config.yaml
num_hidden_layers: 13
hidden_size: 512
num_attention_heads: 8
num_key_value_heads: 8
head_dim: 64
intermediate_size: 1344
vocab_size: 47913
hidden_act: "swiglu"
norm: "rmsnorm"
norm_place: "pre"
norm_eps: 1e-05
positions: "rope"
rope_theta: 10000.0
rope_fraction: 0.25
qk_norm: false
attn_scale: 0.125
bias: "none"
tie_word_embeddings: false
parallel_block: true
init: "uniform"
init_std_qkv: 0.0237
init_std_o: 0.00466
init_std_up: 0.0237
init_std_down: 0.00287
optimizer: "cautious_adamw"
learning_rate: 0.000781
beta1: 0.9
beta2: 0.95
weight_decay: 0.15
lr_head: 0.00768
max_grad_norm: 1.0
warmup_steps: 584
schedule: "wsd"
decay_fraction: 0.697
decay_shape: "linear"
final_lr_fraction: 0.0
batch_tokens: 131072
max_seq_len: 1024
doc_mask: true
train_tokens: 869600000
max_steps: 6635
dataset: "wikipedia_en"
MLP neurons of a small language model. Each row is named by its layer, matrix (down: output weights) and neuron, and shows model dimensions 336-431. Each number is 128 + 32 x the weight over its row's rms, rounded and kept within 0 to 255. Numbers have three digits each. A neuron's up and down rows have the sign that makes its largest values positive.
After each neuron's rows, "fires before" lists the tokens most often just after its 100 highest values on Wikipedia text that the model never trained on.

L6.down155:151170170102156127083156022128115111113088114110085129118102152128111234163102115129170098134140166136142209128120091091134180066115188157064106191130103132080185113124128064099141130128106135150112097185138141151104195186097114123168074100114126084135125113073143116171104142195107113135
fires before: " ", ","

L10.down1199:128134138140105181093165136071090089130127117108111091177141118204138177144053124159176166130153116123098119143150089144156096146149149156110148155117100131064186202139136108099113120085089114107138094224191125143166123112089070161139122098146153144180145121123070073101175101132155120161
fires before: "202", "–", "201"

L10.down192:188167146124117123134161134101153110134107090095137122132114084108167022120157152086144155074117113136131165130104150139150099186106128141094172080082108062199101100171151071086155098157071127151129214171061127093129088115156164090127109110165167161144104146073138061129158098098204135132
fires before: " ", " York"

L6.down935:153140132085101148132149157069138114084164096141158087103094134085146112078119117108114149118151099100089137143003093085133119149066124113185071204183123194117082130107080089104153148114072077133113155121128138096103121127186172152150159119111113063123179145137166152179114121135134132124
fires before: " |", "."

L3.down646:153151111144204132178130138065179134108094188114191116159167143138158135146112132159108091143129111131135094141077099160154102179124124067143034124105092110148135207162066117114128141106126196126147096147139126143140112126136099188143168153109163100098085196164140160111128206123152101085
fires before: " |", " |\n", " to", " /", " ", "==\n\n"

L10.down934:107112200068105162081140079109052148139137132099095116121159131148108168113080113115104176118117073144129135077121134091108103102105086131104121121140138124146145162138147176110123130083161093140080147106142151144126146107121123143108117172102134093102160121106138117137130140129190104138
fires before: "9", "10", "11", "opoulos"

L6.down233:121165108140150114129122194155113129103137132144107184199134177146135158143099103099156058144127165156182154123074150180100167144159165139102158127107127115083098131100092160133178127137043137191183158094178170055112156114100158140125071169146109133069120138110127177152188091138127093137
fires before: "–", "0", "s", ")", "1", " |"

L7.down158:125070169083120130145097197116139116167161071123156148123143140131101255102124130141117106154118106095139087149102166117154112097172120110135107106110136129129159116089125125101133143153167154068096132163099140113083104150097112115102119164171143155108194099121197133136126091140139098122
fires before: "-"

L10.down298:156083155137146171105159141117161129172180083079148085140148077147115252046203134090160146149119124130111161184157130107070142111157146113164085115143098152152153106140124083172172136098126164095187157121139132069173093170161152166164158079164097160146123119108143165131145098135156133121
fires before: " ", " November", " May"

L6.down999:128117158126113123077112135082174067096153108152124116157123106132170221124118170114163088113133099126150112150091081076118116107111164129149124126112099116134142136091169076100132136144112118134139190158082136190074145167127170125185075123151082095185146160133102120201145155111146104119
fires before: "|", "-", " "

L5.down943:143117144112150181096071198151179089110105063101150135134095131178079202082165116153187145134151100121140116158154142139188168146109167133121109119083128157126160047124139126126149138101164135107136098075078157158182114123113111200180199099146156136140120120147096097078083131165137099139
fires before: " |", " Championships", " Indoor", " m", " |\n"

L6.down850:168104161146139179084162113138135161125129123092151141145165102112095118095102162112154084126141129136108101165164121178109073207057101144161164097113138163113074118074134139091163131164160113100073118197167104109047114154177095138159173114155135179178103090123113157102153175146128132167
fires before: " ", "-"

L6.down857:064111141153144130110109123107163124159187139147120103082187115155138064119091108117179117105062093096136097109105094140088144101105139086090093111101130092128190165086126087113112114111096128119126129061155114141093131158125074183112150145131135193088105121061134148179164167154095077149
fires before: " ", " the", " ."

L6.down144:136181181096088077119113147113155068138126155061193133130154080144144130139160121082135127150107119077088150121068151130096148139181157146157096103081150149134185140107181102056117123185151151124152180083090098112188133139083133114060195117146164091106155147108084166148122137133074133152
fires before: " |", "1", " "

L3.down741:125107107168148100117152116114124123139127183168117123137140092128154063088155129107099136115094160112094196133057116119122096128125163157147120146056155146131187149128104085126175129105122145143028149083114047057199125159081098135134197154140108131122119150093093119171154088123084162121
fires before: " |", " medal", " |\n", " with", "\n"

L3.down1213:104113165195149144097114191070144157112126136114135091115098115168148131063085100116169134165094140120156150111133090119086143137115133113146098172114167151192181120153135146097146130172105183156097126112209064106160157116106150080109182141161115150148074174149108101126109142109180176161
fires before: " ", " to", " in", " on", ":"

L5.down1114:118135157120134112083115143115078165115120035133137098086145131154148108146075124099183123101137183136092139104104116080187133120093093103154143138078165165108152141136169130109064109122120166072159126113124176123185109126074148108106123132136138192142119187124135083143167120174157145082
fires before: " the", " these", " ", " them", "000"

L3.down1134:134209116167161136050142121108145146144089056115149092121120143123151145131085164095122138114074142144142154083129100145128199129135091078105165053123103122244100070155105156193139098114142086156101129179082071160106185132129100149136179092106115150113127133071141131108140130135130122140
fires before: " York", " Guinea"

L6.down680:084085201165102099150158079096122127149125110091150103123125113140152142147104145072160158083148147171192184057094115110155206088068120077125068128141162161131162108138141156146102191162072106169199161102084155159123133141103091091150134133146145131141163156124127162133087139134138103066
fires before: " ", " m", " |", "0", ";", " |\n"

L3.down1332:138087127072105159109144185063084146088109117149128131133137164164147116072149125174106184158103182122133146147155078109151134101186187140102100143175115151110089160131128114083161126091119158122157137053150195074109163202118102129125160055142144139072120142162173084165182087165042141095
fires before: " as", " for", " that", ",", " to", " in"

L7.down719:126065114142096067144098199153122120130169197055171102125157107205113195088169080141081131124090148132106126151059169107085120171101141103135126169124132136119176113108160117122130110128115129104117100150054133144092078101107099078139175117176141157089152111125154103094126123099160105127
fires before: " |", "–"

L7.down1050:139141125132147145107103125154091152122063136138112110153187116154093192149148102127112123155112106114126178191118120144101129088125132157161176107178126091147102096116130143133084105111137111071103145124172160170071156158103090135138121156092093146162172091158145052112106119147138146119
fires before: " to", " with", " in", " as", " for", " a"

L7.down555:129165160129098102160164156144131151080154070132180147146146165156097201144113164148120138166112168089092132133156105167123133112121123123114135146120134079180148149088102129075182148097147166112125100158151114138076087147150121146094129145143122116142142194090142125133138140128148140084
fires before: " "

L10.down1168:141163173095142144111133166132111146168089157111133118086132138110114176078163134070096159167119159094146137099164091166114113064155098141102145096124158118183164115140160146104088184116127144131095199114101154158142140135137117172095115138157078165103153064093171139033151120137123096115
fires before: "10", "9", "12", "8", "7"

L5.down332:142136124117134064187069102092085119087097124104075089130113187144155101136109156128153144181149132143134128114127146167142092137087145130119135088132125187141124161134183135096168166124124095094170123137171150131173109119171114157129139134160180182143112168104064095161145123106210098155
fires before: " a", " an", " the", " American", " "

L6.down1038:143132137141138082083130124116129073120084072168113146092097148189144125113115138130126137149113126079102070126180108102153116136086181150055109126122125122068191114173153085160163098176115075143143127139080072190123097124117136087158102097107154106209061145050116121116110134139125161085
fires before: " "

L10.down1135:155153120097169128130167119106181066075136163162105057133110124119144133171187120164103145111121125180114115182086117162119124139101128094149093141092179146190141147147114135146137173189140171133115111159139113169086161148100091169161119137188095115136131096122157075146115149099086146142
fires before: " ", ".", "–", "%", " |", " the"

L7.down1087:113133190075136121062148166149118125148143055131128086149106107097138195087110104116136170131185139199195125110132156145166156112163155116111130155162114144119150134167154132175061140130105171084136123149129107161151146165172169097125114107131157117142171090159088118145143106102099149166
fires before: "202", "201", "′", " ", "200"

L7.down856:119121145132144079130118173091116113140142084176104171077099085077139098103143128134111149138129133132122093085181114097095097118098184157156116112127224109158161126089141086148122078091151163098125082134145071117100101099120054111170132140128081123097083162124107109052168140090160109054
fires before: " "

L6.down806:140131144125159153174124083176198127112119131106086073143115160145125166132171073138175190124079183166163123135128126133101151170132119110103130124129162135162129159090127140123160119109149130128123097138116124154135105098124071115114098140161110105116150191135089112125143156140141059147
fires before: "2", "3", "in"

L10.down1126:172154128147108119134117154188107154109149183121129150074126155089095108105184080117146107144087152125114139162137099144240160207156085124120117114080133139123130125145052099091112127130130195124156136182168111159134163115101138106137157121075106094089099140102138116111161134137135115103
fires before: " |", ":", " (", " KSA", " ", "\n"

L3.down745:128097089123088168151168115123067121138132188185130140102143143158134249148131132147129135161102141116192155128161188131188133113145146135150130133089114211168162136135107121124124115141126128059095110142150125057151132134135152106147133084098163181118141131125129073169068099172158145107
fires before: " ", " the", " his", " a", " March", " August"

L10.down112:148108126094081113059168139101171103173141140156051083099173106159160123109108075121149110128087137167161161134056048142147142094082177129115138117120144141143105085125123110125106161104114097140154147125122119167068120133161109120169165115150165152168128131146078122112141151158132150184
fires before: " ", " a", "."

L3.down328:167119081151073159135214136164120114134042169134096095166149163102151090073171096075064077134113107120151182131174148144150138125129171112150182123135078054122066114129165181097088093070090172132109163178114173114136127143112151182124143128135132161118086128065106104169162099092084103134
fires before: ":", " in", " to", " by", " on"

L7.down619:093058166120090130193108141113084142121129132147116148154099160120095166161119120205138070111113087105141188145125097154122089156140162157069133065100102114175168180126122112128143119125056090112146125157149120140132144177106151136130133122075149105134059154099133109065131118181100194125
fires before: "199", "202", "198", "201", "200", "191"

L3.down103:115153185091122083144192138141101101130128141155128183116074093117169085151158158138069146128160139124089109163121139183157132085096094125116112175089117152142179161202114175103115101136122160093116101151127164141093094114133084155108080129156148163128168070206122113128142140169095148097
fires before: " |", " of", " in", " Stages", " and", " as"

L6.down44:087115156088106157092130149151066112168153119090137207065097079125112055086072176132113084159089131149127158105148130137119122086144116082145146065137136122138153118142123145167085169149099128200132065136116136150091101194063214212122087144128136094152088150137152122111139090124138157135
fires before: " |", "%", ";", " |\n"

L5.down582:134128110098101095158150223101188085100166110112153171080142187145107255092136141164129093171135138090121099115078106126189128163117132102129120107097157125137166102094186149087156088129130138136089119110079178124120150096179109097123129130156142117156172159094132141204117099105133136133
fires before: "-"

L10.down363:188119191090106152188144119178187119138121117091083209169131069157120116166129126119112152141202118152135193126105103109135144184181125190140129147116162136134089137101150135130160108125089151175065113116133106119109117174157134084139094151153126146124107075126148111118107137127175160108
fires before: "5", "6", "35", "15", "4"

L5.down350:135113123128106127137199144134137202132153121108160200152118143157158207140185164107127121115119179093123136129138188181086162138090124103119150087110154073068055144150126141138114119122132164115113181120128109116077085138118081142161105129124141138100107074138089099137089125104144129164
fires before: " |", " |\n", ":", "|", ",", " for"

L7.down445:113150114123099148107101159089116092107129139138112133115123179087106131163135148155174110095126081109146154152110139164098051124143108156153131058108144143158122092144167138129164111164107137166088085097156100103125162089113060143125132157134132110136135142107150104087097083107144154120
fires before: " to", " as", " of", " ", " in"

L5.down185:116066122151127128128133119170118120141144127097166082179050214123140123105160107157176141140152109087155154146153152125105130182111123106137136110144165106117131088146163068127123162021154119138148137173178152156098151048111129135171161095094110128104146161121089119104087148108129103091
fires before: " |", " ", ".", "–", " |\n", ","

L5.down378:112132125162140119127134123129116092098128137165109177084119142135106072116104097132131130149114144095151167155127141176174099134164144099127136127076094113139194096148137104116122174071179076121165093127161182130115078104162162111141090159126145052131143124153134145089133128157081117100
fires before: " |", " ", " J", " %"

L7.down733:121116150076135122142179127135126137204091106169100134152099155173091100134136091122161177114069117093146116036132104160122175154137181094122125148092087119123083126147198133102136104104165114112124086121121121141203138166089175107118133122114154143204121147101135111134119179061187069078
fires before: "-", "|", ".\n", " ", " |\n"

L10.down1295:135085136128123095120087121108127200077116133172107133154133194144130091136147168087115220121080124158151115165161140127116133121053094101152154082100132092164161143149170062159115080117129147115105140122177141123139140134172147148126099126070106116117147142145112144130144135170122119069
fires before: " ", ",", "6"

L5.down1113:131093128149151093128160092130109116127146174121072120148150109136134012081153117183182123083095169127119094076095179169078128159113153187145126127109125089091115141109146163112158095176117124130105116114162153109138127149115091105089135176108159156145100100110135103167077139087167096224
fires before: " ", " |", ",", " Swing", "\n"

L3.down637:158164131209108139132053143116086166158150169122114121112115068147158097134159101123133059170120098148143094132176100060102147143159119109116134122112109132142221146190161139109074146128090138138140167097140102136135138073127110188114141109106138105172133128102171113140118186083109174112
fires before: " York", " Guinea"

L5.down403:180104092109106146152131199127189103146122082155107079169087199148103123078148170135124160150129118098108095130160180117081160171060154078128152157128163089132148165143137143137108147127175097110175080184179092105150136146118079145209114117113138150116153034132101168107131115157099163147
fires before: " |", " of", " "

L10.down630:113162154096125113172145136152109124145113087142117129114148112189093129089126109092171145131133110141143095129136125071147096148110199039180144178141089112084128147121142150143119081139149132109135194152118171152164079114106143167106118113161088121159109154164113101103131168105102111126
fires before: " ", " the"

L5.down1218:117098092136146117144165093144130162104127177113169124113159103166147060155136149137135157142113145138114134173103104122089171106143143125127146149149155162115140137201111122113109140125144178134092119116103153150158103177086148136124144112184147155097100151190116164118136122114158125159
fires before: " |", " |\n", "|", " in"

L6.down219:124096184181149162120116075199115116147104128165153124144178094072111083122133128177104148156122107132124121134129106100130178116085120075119126152140132077151154130155117127153148102082136082074115144152207220095090179111128122155145152156099199102114045148123116175089211097154127159141
fires before: " |\n", " |", "2"

L5.down743:126129116155132086136077181125170088141130173031124204139129120179121128145167157076150130151073124129173123139087127107127178153098128129175120114179095150102154128153173170124156110106135136109121150167159096113110081093132156100092169061132105201110177095156089161153164177125147121144
fires before: " |", " ", "."

L6.down764:173102109125102126129143186117079156158139127129072147149129138149112229160083041147148074136151156088153160091159087111211087066119151202127125127143115123084114079138135075110143064156120128111078150102167142125165130167145118127147118124113137169131088096111151080138150122153183137121
fires before: " ", " the"

L6.down206:131142117156075162070074193110152170123057107206098083079152127171151064129104176123172102159198157118137109119119123175141143138115147149126095099072107077063159096152143117107190135164124136088122120115106155098160116221112103183161111109139200109147097140178128126101079163195159128081
fires before: ",", " (", ".", ".\n\n"

L3.down892:150073135089145151123166212147139132110127178119148052110071089140133082164146118138138108119111138122122133096170169129110117148102125155119127158125157091180088171145116148065154126121146103134194068116145050131112112111149151209122177100176168146114146144098128122174139152138125037149
fires before: "1", "0", " |", "3", "2"

L7.down791:133151134082142069138167097101161137137099100107075108146113220130143246139201075132148110144162130119184137144104082143150113151172137166076092127142126170136128090149114119097130106149140113157132150127161108104114179121125096101169134145096150106118159114130113194151114130150079116104
fires before: " ", " the", " a"

L6.down842:157153114105171054160103121110075119113115136114130107148094118132125135132117109133078129116125141132158120142135118112084132102144157148182092155135120092111170104174103192175091125121163150134079145088096138124120154157184121098191168166131095134126124130157175095164119139138125156126
fires before: "|", "1", " the", " "

L5.down385:091181142133128109168098106169122155112119125129135090130128146123152140066145174105135097141089116137122125147147090118162111086082226128062112113081117158127107093150178071163207114136157135122129140095167169148061133149170137111140087069111067144159138110139100146127064087131102137107
fires before: " ", " |", " |\n"

L6.down719:109121127078094133080087134108084118097150197172138112092137127157089144091098189117131128071119142138057143157141129119055119126122091178116113110143111147152148132098119125115090124121098133064050130096107111116090134118139072127137130097181117134120144141112141138174120144167078134087
fires before: " as", " in", " to", " a", " with", " the"

L6.down758:130129105113102135106154138158178099117108087088113132058133187129088128111136098158099144146152183123117167116168156146102123166115212101163081156131133129129153054134116070168154104133075174124079118159141078084108099147172067140125138129150106137086148112059150149095100084067122202107
fires before: " ", ","

L10.down531:118119089083127160146102215087091122092087118172128091161098173068095134173116111117139107171169125131123127174191123128087104165156199116119092105115138192080117154123216074167121153119157131136186138099088158096115141125176129128086207156175047110125144171073146147124193107149084155133
fires before: "0", "s", "th", "199"

L6.down0:191107134045215128143154122151112081096205136119135140088162128118123159144172093121100101157155106094138170119124156082168180118084157107161095122118162091137068107111142110177112152145120087155129117121156118102205135172146088088101127149098129127151140152061173125144139100080099124153
fires before: " \"", "."

L10.down778:119183083136138064134139171195164141113102132117124091115122074101179043208065116164101111128096168080090155142177071116168108058086086154113079100126121139127130123075110156058135208092123163162163105096119153176089090088140120092141128164153100141159134102124164111081076088181124070136
fires before: "2", "1", "oid", "01", "y"

L6.down1006:117086148164138174100040132130123144135092108178163185116113131158111075120129155110161113156134126102092163128123115118095096124124116094080162148110143103151111134130103130107227122117174086081145106110164115133063178090121104177147129106108164181166158176064109192130111089092125123133
fires before: " ", "."

L6.down791:160138105137083117117108164159129150154128166131149130153150104168124205188132114181107159134110091119143142149101115113093170103134107099174172156094121096070099117039175146151124154182059131169144148142122074186141123160138113153141150108081115132100076175194084096155176143066106154133
fires before: "|", "-", "|---|---|---|---|---|\n", " |"

L3.down1155:176139060144165163138106155142171112113117102163119103132114088145173170126124125096060121171129110117091083116152128105124171075147082154139148116107150037164072188147189202114154152097121105120171103117140167145173138106118094129114161151173139121107126111053174120106151177131077080169
fires before: " States", " Kingdom", " York", " Film"

L10.down838:068127179092123083161131106130142095146079117129152104121125090162146118108163159143145107109147096156115127131202084154134131104127141113146135140123106081151142091131139147121148169174142078106151194111088133097121130107115110106101088118151090129115154219116158160136083097137115145137
fires before: " ", " was", " ("

L5.down408:112213129165110155138127145119061085123183108141152099109084198164136098157163113135093156146122096147090100108103071070104164208133078101135183144155120112154130148146199150139171135163080086185125176155131103190177159114110099157138161129120092163129094116088076101106114060076144077121
fires before: " York", " Angeles"

L3.down265:110150148106195118173181091081110109083141182156153132123106142186115063093179105179114121148188129157097129107087132177105144119160091107156133055100154144174108125109142155132193153139148125127033128096077123162132124188098145155144196175099107142102129150159121122114104143135084097129
fires before: "|", " |", " |\n", "-"

L7.down74:119104139116121120135117123110134140124157186148111128123096154131176097143167093085080129120156131114111102122155135105108118137130108162104139155148117154095089099194199095159138169128116175157100120122216130077145101135146208159150125145130114146117146139133148209174150088125107162126
fires before: " of", "0", "s"

L6.down1270:184118129163130120162140118133157125135137128102097169129175132120163241170172097091140112125091162141125202112107134135091168095129152069124136221127106156097147114137090116135165179108112139129158158128090152107078144101078100094137097120180121132119135108137090094089165130096062169134
fires before: " of", ",", " in"

L7.down392:173105120177081138137119153193138173078129146179131137101153113090168112150084145139144151103129169135107144138118146177148185119171146088168138135119135050153131196162120121127164126185052137128188136143118059120097101107161102085147108116136138107160140070173122082104102119145107076137
fires before: ",", " in", ")", ".", ".\n\n", " and"

L10.down257:171079145119093110194168098118164162155113199099103092121114099103120047120129151181106149088127137128121151159112109173108165096158178071134114157168161111099160102176128174093151147168154125101165169092123110104144122085114095131116122142046180138102163155157182071140114164141104062114
fires before: " (", " was", " is", ","

L5.down1117:211122116113116158102137129117131083120156146138113140080107125127115140165136155106123117094138083137129122144194110133143135150135153107104099084144146100127138178119130085104190082101065112159149167169100058179110138090099110091185115100176127132101107172149141152163182145137134147220
fires before: " "

L10.down1181:096115088099123138180167132113104124088151157120106099115100077130091067151112129160114090130157070104136133129139105184096151118100157151130144148136085123168089154118089121130180098099159124116084151076154126153140124126132089174129168117126226082100136065062120100163133211124113088147
fires before: " |", " ", ")", " |\n"

L7.down1113:102126113118129116111180085128124162089102096144091143193109085085112120126162118125133059082147122154122135153135133169149184151111165129144130132101092107133157116119069157100153189094145173087090075115131111135123147122147092122174119090168127151101105164139106095125094140093113130155
fires before: " |", "\n", " |\n", ";", "-"

L10.down310:103101100120086112138144134152118144175165233174162146098124155062146078135068078184122099184183162126090104139174152086136121072130125111129118099108147107169161093086106136149147111187108162113150112177157108097141127143138078054136176088174110123127055210149169150175124123125104162126
fires before: ".", ":", " ", "1"

L7.down1094:135124147119130164105147112131128096077100090156187065091119182152092070108125140137104101145109098185145139126143127136134157146165164130068088150118113154129143134126090111201120136123076100136056181191156118093115169102089094152066111135178064155077119176111154127185116160131109139113
fires before: " of", " to", " in", " and", ","

L3.down282:175164144104095128109125198091103160096081122151106130103145169143109236169148050133142148150053179149161106134165066080121124111129195120093156140172114150099162110112182162097092109139087121121125142145108163129148150052099102128110128172125117112129139163119151145148126071163091076100
fires before: " to", " in", " as", " the", " by", " for"

L10.down427:087177157143167169154106108238169114111124160090131126100095106142131180183131106170137112178095147132158104174121101088167166071155115143130110031096102100153125119149142138138144111132115165114098092030149183114073109153108124143084155171168063074108088136092110136118159100118101089118
fires before: "0", "1", "2", " is", " was"

L5.down985:109082128075166157132107151132091141104174129131142115153136105223155040138139090159161153143105140150126135184161187118074147137122098055120164120180152088116161108113166097135179141123103139057150160112101136111136147090095112093110104089103080142130099117169101202165137069174116082171
fires before: " ", " |", ","

L7.down1213:170089142124078169125116126146087136097145080177162123116128135147165068030133123140111111131120101121097112143126144167200128087152150143108161155102126148082136097155139095197086124161093117099172126185130116086105082150078136169128085109146105119129165114157097106106101096173099107111
fires before: " ", " to", " life", " the", "150"

L7.down987:091113158130092156134088173134151124105048089107088109073132143108149009144113075079173195140161154086103125136128143094156167144098138139069043139113127183151172109112152119095095128109115096120112142085153114127095095076126137113116144166133102142100135170113123109125109162202120089047
fires before: " ", " the"

L10.down476:131080136164135089137106083167150133213093127138125094155122080091102199088182156131125145105113107106128167078115116161098136182160079149115108169136110140140147096154132150111068095064177139163122127122106050141137086080116148103209170158034143177049158146105153131131102176112130120149
fires before: ",", ".", " to", " and", "'s", ".\n\n"

L10.down364:131136123104055156114137253166131119098175150142187118129127060140128103131163114107085148117122096169067117054082178122123137193150112159155143128098119106109092139138102089103132153124131125113145112147153173125069083097131126166163093163043133100105110112177105167173136162126140184106
fires before: "1", "0", "2", "ulus", " |", "3"

L5.down138:103122128129141115106094106097155100132119169073138098125150113057127182114137135140150124119086177121147175146146129128142135131130113135096112136099152161057153084124125162116142056150116108123110116098097133152078098071137122145151130154133132134183124085130172174124095128147127076141
fires before: " |", " ", ".", " |\n"

L7.down309:145127185112156142134105071151125140161094174126130071177109169098099254122158103101133110144171097110142139123150114112138101175091156103122124179147183209090107134091166129147130187165129134123161167115095122130110109181158138112136133128139133122148115143131182071145155122115134121200
fires before: "|", "|---|---|---|---|\n", "|---|---|---|\n", " |", "-", "%"

L5.down506:126062068152146106148098091073141166172130103145130109133146084118070090141111119131070115110168118049081099146100121110103154064118081131102115081175202119114130159154124165142106117157094103149094107131173150117123082099110135084134127189127082134104093122082147196141145157117123164128
fires before: " |", " "

L5.down340:124142152189155164134136166194110078106070100180154174100133169116155147173138129160167135179195173139196154172158057129101165135109173195097153071154081077177146101087103128177077181107117135082164141107069109079134069122114212112163143062116153098137119127085116148058063150129099159131
fires before: " ", "-old", ","

L7.down475:133106135151159138142106061100087156090111081144128120096153109144140181087093140106175130112138132084131105163162156106140208159188115101141124117086150108104074107127129135136117128129107157117096109119140105075097098124127121184142093065077107110135124131115113134122129110169132164098
fires before: " ", " the", " May", " August"

L7.down130:136173137133110154136143115102127138156147101121112178137148134117147126133103136135148211058136128145158089100114135143099097090132175137094145112080089155149125148092154105138156111133132104105173080116134123088125147192154176130117173115122135132124077150145103092140178122122145131080
fires before: " "

L3.down612:105107133135147073109134158094138132142097107149133114080117131115154140146158096113138126200132147111114168075097096104125122148116168070084110103094118106120150125203082114093094130130112152139134136121106106145127133097161120105116118129136165071146101160126127136143128143094132181111
fires before: " to", "):", ")", ":"

L6.down676:146132090135130131096101181163108107129092111114119127142190180167133055109188081117132150175089135123140139206126147144118090138170157091098114077116108110125117099058094152104206124120115118118100103137109139156114119163177132133113176104096160112148144130083114127106165178096156138129
fires before: " |", " -", "1", "\n", ";"

L10.down860:094104092123135106136144234109080100110148154044119135150098064150078125184197153105130098187055084131100139163084125127101158179165140130142087106118104095138147115127147097101140130119095187110096152107107160138135119110115151138105135148111133139127099133085174139126077120062100148120
fires before: " ", " of"

L6.down801:134114145125178160090144122142137127115164076149108112138143135146142120167077132117139119141105124165112166131147156150138119078074157144157136068158175046175129144173115165161071123149149120118159202097085114130170128115111114120137097117105166087156170132100171131170143153163167133160
fires before: ","

L7.down886:161117164163129161077150130126093087113102181159175137092144117139181157050090143146099124110149120149148179174117085084165098081147111089110163106095108065133099073098147080153162184212109098125107111111142089141046078162123109114131162123124145104151126109160110128145166175110116150103
fires before: "-", " ", "|"

L7.down775:112115138097159100127107111135103103073192144184084103051143111127163084133125159116127084098089168161102143114196135181125119064132076090127182085113080104103097146128155144220108124107126121104124119088161147137116189169124120083154152122102133154116163173123132066123100102150150088137
fires before: " States", " |", " Kingdom", ";"